Part of a small language model's weights.
Size: 3 heads of 128 (1 for keys and values), MLP 768 SwiGLU, vocabulary 4096, 19.5M parameters.
MLP neurons of a small language model. Each row is named by its layer, matrix (down: output weights) and neuron, and shows model dimensions 0-127. Each number is 128 + 32 x the weight over its row's rms, rounded and kept within 0 to 255. Numbers have three digits each. A neuron's up and down rows have the sign that makes its largest values positive.
A block is one neuron, or neurons of one layer that tend to fire together. After each block is what it responds to, as a language model described it from the Wikipedia text at the highest values.

L10.down12:101085116122099114069130189107138096116079086129148169190129138118166121136134132103115135119060152145140130120125139125123131045154128128151096162196116100131147118094080132095060109118142151112131155120153073134156128125088132115094089088160128212150135114138110148138112127159084103138121135170214087118103112110114099068125143117133124091172113117138170164120124146116175020060162
L10.down62:158164137125058150152095160091118099102141144129127187160179103089097093110109164139122128106187160088127144099126102137167114120110148125143141122131053105090153163134150138176098131162104127168128104158116091141128203147135115141132173110173113151154195071125148226121107085129132113122153108101174131171152126119179149177161141132147129146096113161133160065115202057111137181115140
L10.down127:125131200100142096082147093148116111154192089140149129180085145145104103145138143118138131199150127121133098152104162127160247096151104159152147127124162179082120121135186162058163141163086154105082102071117083141081096067101129105187139135083114094122165147120149093085168152126119097113194203158172134083058085060156127138115140138165125180130130084067092144183111095091107141095075
L10.down158:094107122170126103175145167155096107168125139150154117177180132161086197164115177150130184120107161164153151139114118145088128148097129106109068142103127123194158119123106115156225122152104120053092109083093133130111141134100109160133133153108101070181137133111110198126149126134154118070112119164109091176123147059097159142094093095158108150127112107134132170195146150137182123093139
L10.down397:113163143080075127132113119144177195077135122127095143137133118151107145146146113121113173169109186108101139066117125124093073087125091115095157110156188154146165192146129120133094173140142091151146132157120110171154122123136128173138157091117119119162146104081107108156121119135127198149154139071172088128147140105165114103132146146042150069092166156131133136100111092140120141115108
L10.down431:147105152150114091097143111158111104092112139082161115173112126120130092121113132152157110181098161184121153116085172131107125037092130151129099149060118117160174161145120165136200175055165122116135128128160097081083132142150130151057142033133131156077165129107139134131098065075124070158160162069150081118135124166131125194062097141169105159120178106155179128114123128075112141162081
L10.down504:121099055098078137115136135163122162147057165199140156124132133125151145196120108038150101171099180136118184122099127134133121134138148099092127126113111186085182107101137087082121169147123113126073067099101115160099106121164090189209168139143114111156143103098115095135115116165136097174122237111184147194121151168180132144162091153116109098147152144114184135111122153150196122211097
L10.down508:120160076105121187105174097119155062119135125108146176173127093079120096048128182101140145169167146128196071152148117140139186136102163173099104123123136113152128190100095091094088137109151146139055180148104093141109206156120085144087103141148101134066110152108170112147099129097165095124143129164119099159148114147115102136110115177103143128120157146148147137123087211137180151129155
Description: Word-final pieces of country or national adjectives and nouns that begin named wars, armies or forces in history text, e.g. Swed-ish War, Vietn-am War, Sy-rian Army, U.S. Army, air combat.

L4.down193:116091112166157188142098128204096085158141128086100072100128139191095110186131116086148109093154137161115182121094142135196132177189084139131220128087085057128169163087108102158193116185097144145133101149080150143073129126134165200115115177136139131060126062134116110116117097107164105110131121037112115090106152115097136121118105162087177159078124153170148132194171153175170153134102
Description: Suffix tokens that finish a proper noun into an adjective or possessive, such as -ian in Estonian and Siberian, -as in Christmas, and possessive 's / '.

L9.down56:153151125081141120099105117095100164116165134122136114128163145171132007114118107161157066053100103149126114120150132108101142146121092093164163067109152163101153137109193149111136124127148082134148084111158152205134142134097115133111144079140169183146160113110123063143082103087141111105138125098191151149137229146094147206119142127117170198131095160146103117140104141150054118188130
L9.down160:131129216094123186111113085156138169130168179116127070063132134072099136113151060120062153165192123154125141148121142157070108145173158146156140080117160116128086127128127101147119114110180136113135108154157143160096082116142159131192157085124158111083138109065144188122155178146085099127074124065068133182121159113135091151124133099104140121117148192076170127145167132112124114105101
L9.down395:095144123189188152094151102113147122133116162174121167134161118105112115156107129153145022091122101124137114132106127151152110113130082085190121157155160154130093134107098088189116190097123161078074135128173100075129149117114132171115126106094213144097141099105101123186091134174146133139106126107089160133130120092158082129095113095117134106187085123137117121119098148154108152121158
L9.down444:152085165167112146128099184100112112134106137166145143194149090122181156152162142191076148127155097119135146139159134142134117137113066184106127141090046114161167120093103162163125146100095099140081150143124109105168103075093111155156174105158126095111094117153115139143154112099127109170114107125192134105183139201110119155104104185079153151109156110160113120172144127127132128175184
L9.down526:160176083214163203098195174125112114141147166064168072127111074079147123222117087134123122118095158105157141124154156111101107124114175093114162159146150158142133162137157164144126116103137146128141149140127179099169139161166091132095120184146144112112148110137114125150148148115147150151095165100111150105148190142126073185129073139142077102165103172162121142146129147115074117137117
L9.down558:131176102131140075208133136116115130045142165116151086128135079186130196189182178110139148101106152080116138066097139131113184061133138100110154062069126077163128069093104165135112081139157113120138096121152150093103126077140109123099113090197091102125175167160151098133095145110127099141073136133131149140140123094129113199147161137162133148163125159114115142139141153122188156133143
L9.down631:133134161183118184134130146126128136139136095129172129129139060114117142121205097191133087084129120127201132162154152185107142100112076136094096131155146097060149152119149159093133104135178120147133132142178117081154077115198158177118094130142178088093137125168163100178133131165126118205158076183119132105121100146130139087128134106114120209177117125163100144108132111120076151149125
L9.down745:080128113107129179138131122138122107143124166203181045173135153094107104124071187083169089080143113125132131118082170080105183188108105129059134198126166110123139146126081109097101122137168123129175127142126139127127131091155122135082104116083182157111117114145150172173126160107134162144097099133070121182147119138160105121148088057062126204159129196146201077080154154118089169087184
Description: The token "at" as a preposition (at the climax, at least) or as the first piece of atom and atmosphere, plus as, for, second.

L9.down167:146144114099167184158195139092143102143186189156088121106169167093084128133144046174136140135077082095128106130142177169137133135148092099127204111116131112111145150129152143106127115127145136128105112104122208116117097186140202149127125139145154083076101128146143104100177191097195140155156129137142152090116151085188196107181078097139084149129152126126136134114156122114130188102132
L9.down236:152145131151072117123077150105070138149107164100141086142156113171101090103112162137091108152137128174140116169162175112153155187158131113128124084142155092117186097075126102064154138119120077126167130129181198162110160132111136126159113126121143137084160089168152104107126129109119164068124144084114148164143113171101178172079168113121138108135148108100121160141104106083163157130112
L9.down270:090122052102088128108125128214132095090165109095127162184137144176086232109139130084118102130070070124081164160115147109205146104112095146157096179173132106146117177134111172125176127097175106149118122098126142079158150132119095190136108110123172129134144087151098117154145154178171135135127121158126048154111119185123164165143107127094085134122110211139132150106151097080145089088137
L9.down290:065120167114131132114163095079104112066133117143142107117140144133130023148128152144097126092122146157137152152176116154109186144114087107166128067152139124109182112150101163139138146118142170122164093094154134127138153134051103186148094092163104187099159132129109116071098113118125150115159080106102064104120193082164177153114152140136119078130123160139175192135135082142159108071150
L9.down375:130186158176062110129108117101193112084121139151144144113118094139086197132122139064158103125071166127188160075135079181137119154140141102101114138102149190172139161089157146153146077178166102138124066146147082101114116084139123135114151102091110083088179158071130164146114138142145104168193051129123160117115114156180106124102125077123108086143107096149114099146110139136192128149152
L9.down506:140108142127142127144097085124187114144172151174133128077116171132077105191101112097118123105182150119135113115106167181140180144114157154127119112172095101103136180113151126143072094134108177152082103139139159151084120143074092116117158105122166164137117129099161124116096149074144150161118151203092131108150095112078148102107145111151102116126113121118146178124128095109125106191132
L9.down520:097137141136070123156182114129185117109086089102156151134162141139165104124068132181130160142079108108128138162173158124195131146186145081086184100113120161043115153110116193151099180181166156126152141119073133120136114121154103087132179144115117155186136062140125185152136132066151165078125168113104158035106108157145129141097104101119114129118139070116116129172124106150157129100140
L9.down749:091137080166103119137171099160227134103163106126166177150155150173140107102205157086148179139103127151177147107155085127183130179087127096153218082085111091073137096106101150131144097102117149149134090145163062101122091128099143147142126125115101141085107158136153159135091122075117112138094169134124112132148155139132122134162083152190155116095172102147178126107133132143112165118160
Description: Word pieces at the start or middle of a person's first name in tables and name lists (results, cast, personnel), e.g. A|urelio, An|na, Che|lan.

L4.down508:154194131061145171071144139173170131166141173106138093131165142130126167095145135118114144185206085126176100131174109122104156100141108097121103170135137136102162133171156107135122061107130108145110122102162159160130120153147196107148101153115108160152200128121113125114140163148133127079155079183170099189128169124127216180035091087148094132117146156102160119176100144200140131085100
Description: Second or middle word pieces inside proper names, especially personal names starting with L, such as L-yn-n, Cyn-th-ia, L-ar-ry, Gonzá-le-z.

L4.down480:131054108120109133123151146118074148118122129109137168119134137154167180139133109153135116151169164188139104184106084169108092090134156097129064112149114188136126157078194131117139094062166151129102130136143107084164121174137150125138157103177122052090096133108134124179138084145125195160140115157182195169073097146143147117118144105146117136073145147112157110174128123070124176140151
Description: Two groups: second pieces of split clause-opening conjunctions (alth-ough, S-ince, I-f), and list/table markers like line-start dashes, table pipes, year colons.

L9.down144:091103143092156115062128152127166170127148148166184123147125098127100116139107097165168105133109109138094096075115080153194073110117130114108166150139106071111121173068125134175092132126130098222158112115134119102126105138138122128118149116194168145130141133143184136185134139106123097150114142095141117106184100073174175132114163163153148145114130098128115119142106142136115105123075
L9.down186:123143118146090164177149125102172126138079105100170175152146116098153097166110219147108121112141142091109096154170187095108156119150097065132098111138125184133086144092096164087127076144110135149115121150148070155108138118125142105129141116152146148170111180194163115156096155187151138115171124046149117133115143119174138132117091071144146108149143135139126143147113100142159141071183
L9.down333:121111138124185166140124087145129135107112127113115128150170092101065144127134157150101188128137197102132116129065103114048085131116203159106144176136110119128145139129121065075135186099128118174136113098119104099066067127117110085142075094153118136179216126145119160146147167153123090148154149103099090069100156114148145113139125076072100127048136158124155105129156110164139117123103
L9.down356:090118121113103116158115108114111089120092117126113177111156165163072145141119113119095158112099162199104103141112126138110124162159150138078152199061084161143120167034072094130117125097153111157128138151051164083090121097147138139124166079146111188131160133115134162137090210133198060119153044099057141115171197118130122170141141119110087100135123176054115125108127090144178106175142
L9.down362:140158094113166120176131180160177155124072080046158094117122111156179130098133124131182103142117116125176135183095105104108114063127188159121193112093097139087127155092135155104155221122047063137115111078171107133098114172172115124130094098093082104097123114176154156123117105122161154111135117132106203089094164107168144149142154106094118083169140128113112138068139085216116170112114
L9.down441:117120145101131161166168119118049108141115144112125101153205067101118103160129239161190129121098106126129180106155121158148088151144138087164118091159089062126094087111148170054113160086153126168074108115133118099153153141121074126154164155168094129075141086128129133177134127106147168123125129117079105145147131192147117110135113068101161144168146137107117169135158171121095118154166
L9.down471:107118144186106130127058130136176125143136108105155096108123128148116102123121119177077089088123121086158097119131200125115120147106070136131160188145096060174125138178147135160125146072166089171138124137179177115160163092104092097113125154088082138094144134096075133137158157117174109090083079080117088137109087086120133142127172153110135179090086081179122090116162150076125094113106
L9.down667:156153128183124136180126135132104169094091123040112062110159137079165131081113104157118124081057126077138173152155143086187092112121152119151148144136119140128118136153159144132130113101171086096126162161149131187090072142133106106132048150134140183158137134123135109165138167109105152119123124084178108125126103110196084142062148086200173165131120051117097108170144120111137089173141
Description: Tokens inside names of historical periods or events after temporal prepositions like after, during, in the, e.g. Second World War, the 1970s, Tangshan earthquake.

L9.down92:101196115116170145094110083124115123154116178116016091150127124136099164113170145075129078079107165158136168111145097111177142101138121092100067125140169131132066106106132129117128150091107173084067140156122159137149099158172117141099118095121205097134081158137125188119131117220131091116141097168125146127074187159145118099101099156117103151166104127098095152110110082108155081072125
L9.down298:141124114186105121085125124051132190124128112106148118147106119099117128132079193146150125156130151115161130154150153125132140120122196226134126084115168115101177140090123177191105142142150110087137117080130153087155107170148137158168138169091089146164155097125147143136183127052149146124071143140138109123101133126100131093107161091105104126097165141160122145157129137106110113121101
L9.down329:132034141137085103149079142101114111179139101147129194100142065209188085092158099125185111145152109204175131160134129120112108088051138126144174098097126152060184116111100150210183152132161149119179135082108162130109152147110113177127073184076128095124176119120182097092126150094112177132122151133098127139108106131103116181180118115146135110117191126152107167163175073130099125095120
L9.down341:123139126163179155083161150125165144050079141157087086145157211123149184110135120159117106094090038107181085118127059037118086085123135141108156105093151074143038107140157143129156174111050109052134153168099119097121211078143111110075161156126140150131083085107161127167118105166093105141143125110158100150109121137107132157109155133147111155104086201152130144134090082177143133132152
L9.down482:132106092089134106166149180108156128168125102124068146097121152098159149092160075116136111157090163107167124082143151176118090141117141096151110173081090125163103127103123140175099130132073121057148109107144159151126121127148150142150136161069102108088125154098156135109115108116097184107144175139092089078199168118172130127137094124132164146138122167105101118170112140154167121159161
L9.down501:090161147114055142077121161077138150108106075109137108141106106120123131182150127159098152175082153114119204140084093124134109162173124155109133107092175202162150131128167173137152119091140080170164174100108079095155102168137152139091062137123121132165111126093137113163150066127127063117183137092104155109094211158117154178158145092158136105148142155133168106083074099085092035151129
L9.down619:138121163174120110158142069180096101077076151117109168131177146099138164134145079091120143124114084139093113173190080104239134098138152120090114097139166116094134188166165110091178175097083192119129184120043137138132106083113184122107121082112108116143082115164115128164148128175116160160078125110154154179141149137108159148137141103114161139118162168068160108115102107132193131080192
L9.down754:145161177169081158109158126112152091155112195128062123095155134117125109152062134141111116130144122093128106121107158118136111154162076146130144116077116090135159110131135123125160153121124107113190117128098174127063127089199094162142117184151095147161082145082190112079099136116174088119122163150106181136092163137069144158176157146121139168126116115144205151175186137191141086128091
Description: Fires where a country or state name comes next or is half-spelled: the comma after a city ("Helsinki, Finland"), and fragments like Cz-ech, Bos-n-ia, South Korea.

L10.down87:105122130137118147156129090176124098138144140104117209160150112068141213059153155164179150091135152125127143138101089120163087104090102112184154135136104156115130142077149115090101172140130158077134121156164147124171191103130136135109126091108147054124114107153202069082125149194109116080156099131078069154144181139108162101095118127095156167120161084148157084118157092166083124044105
L10.down88:172192133106119147154101116196145073080109080102144154155156124177185196083137071131134140103135170125145143146149173116141138126144115122083132154164095114158109105147129104134141133144128121134134089165150112117120137132145144107151136135103158134057197163112109128195131110119135037125138181141064136110060122126079144140149106110124155149129079136129121128141107111123150140119098
L10.down221:134128114197119101095149190139111112127145111099089130146134106143116109093141107095115173160152110131080070150085142139121094102114149143107184144119134159107065173189169135141166096121100130063131083142096140127085101155149113160120113033106123087124139138115101097156109134097117183150117129126137162112101167121135168115125124115107097147133138147181197131121131099082155113131122
L10.down286:121112183131128153223193124140064134112131110144148110177097147144118070085130142147151109096065132118102107141143124086081117097101163094116128041144135195157135156167131172113176147106138165158147200093145119149155115107147177071133140125061165127154155086125154145082097086130159122090198132146067160108086130118087117080142080180142173132201175118179172100083125130135118083130127
L10.down430:143039141128123151078076110131118228138089101138077086101111089148105077090074099181119076118175149114144145171126149166128115111141116131101115163178169076099094070155101107203153151128148092155105134123155121184203164152136210088047116065142208112115189096147153115117114111077154112075151107102179106132168132199176131091135111150118164183113143126138126081151149105094106124094138
L10.down537:113147108151110120110132118105124123124133188083142084117168159050140168077166098151115114121136098083132122129120145123120159159076100113093083100167118078140072124115161102149116112093103102107169100178178104138195101124183099141100088135109139164138117141152121127079128178115093130163109045173139166111143197139159123102143096095171129074127152151150137156154129157094090087148110
L10.down650:132130129102119166144098123105113105169157151121132125154194149138092095136135106102127081129116178130193132200157137165119123114124085120135054098142124127069104110088129157134149179139146144108090115084161179144108085123122103133164184110091130082165144132123117131119244167091114163141131079166171105115090117113090125178132119120139109111136096173085112128088092129145114138188151
L10.down651:159094154163097069143127119084145143178089130113095118144121152043155161177070098180080137160155117149161108166083095146112133187128101142134081120225121121138155078156176152146131107155153075107149112178184077048145165137196146089129072146189148157073121167160125147110135131116140158129140155140072119116154130059125153142156120092141130133125132117175109078129150181126126119115138
Description: Short function words opening a phrase after a clause, mostly as, at, in, or word-initial pieces like as-ked, at-oms, Ad-ditional.

L9.down46:145123122120124180097125098100132183137102090100059114156129089082116151098148180111124142118166146146114145151119125105168130184127112130079118110108138102137135179134147125094072129169147143132097215211088134138120095098144112119121125123057136118126133132164153157193065130139129137156173087103140145103117141138156117157145137134173167092146132063136122154142092088083100119065132
L9.down170:163120107146126164087115108157147141110132123177155153106117146156134153169181112109143088121149097057107153164147160105167096121139162148106112103087137125117167084163139133190041180116183104142160116142135195154112117114095166090086070186133138150053153127092133140164158152163148044115149139117163163106109034100171113135151132132135154144131077127208063126117129150139151078114106
L9.down231:102166040112139122080121062106110097135172184146166100086125149083195178121097140099113112120131121163127101145129114097084176125125135158143163155206141136133098129108123141078093131110148170171173138175121108100085139137161198120114137169141162110124095126123124170114109156104139158134117122175152077181067114154124170109127137127124140130081124139140116096118122142102119148139119
L9.down345:088113075084174139135116143130129172123133116135194099164130143143080254135137176151070122096096109130159124139178176074133099139143137155140142097139156171132098091081157162154171126180169101132114126146132122125143102164180153099172107151105116129108120113137129111088115122093091140147148165109106069164173098159079109158119131151147104126120093132175136088155142102164096132087155
L9.down402:194080147138076192139174102132090141101124130133125151134104170132163198161158172148191088146125140129136103135157093148099171127167040102133093099111166108121125117125091139146111132143110152141100127193100102160149155136125119031144155098119128166121130128134149152176151154127113135101107145153135093111168089188143108155075154154127115122147088113120093121110069155098113173124148
L9.down551:101122126140113124153047184125155159139114108144124139085158148160109175175066131124170129031087189172121132176146134117099153122155116091102055136187102171122157090106097181173072126135088115192077119175136174106098147180127104161124100111067161115132109078104063114050139178112123101098143143153094131125175136145149115130113124188125113133099089044144123180218142117163089087166130
L9.down639:171160121073181148089140187106123150114133105133114069132122135113132212101159078143133174164160167113123141185113150131130161149141101118137131119093162073099159154092086090132086136116132129116125163134125132107133158068126136137099117155117110089133087157104128194153104154127133114062133150093127160121120147103062101195129169118100097134102104100184142105143111186119114072085129
L9.down729:102072138119091150069073170163197152145121144140107106101165109126105173179164107132082114167095108141118135144146145085136101125087134165132160126136129134176089110139140160129088143097078174113151132160170136124124160133123143100148097140138159059192152101127106136140181178144144073223151138118124153101144101110152117123123135147050127079135141159113107158105145158171150172143153
Description: First letter piece of a person's name (T, K, J, Mar) opening a list item, table cell or "by" phrase, plus the preceding "|" or "-".

L4.down120:137170172130185092175117105150189090149127134154072102196102143112160114054102095136137089147158129127140142075159121139153128109099136081121115152124119144124138170123117152157148149123187131167131148121152109146128118168130137095053101122114155137152103082149128064127098119098092119099110117158120155078138107059167193109129097187138113178219110118140151127145141137087068094142170
Description: Fires mostly on the preposition "at" before a place, rank or time (debuted at number one, faced him at Bellator), and on "ach" in reach/reaching.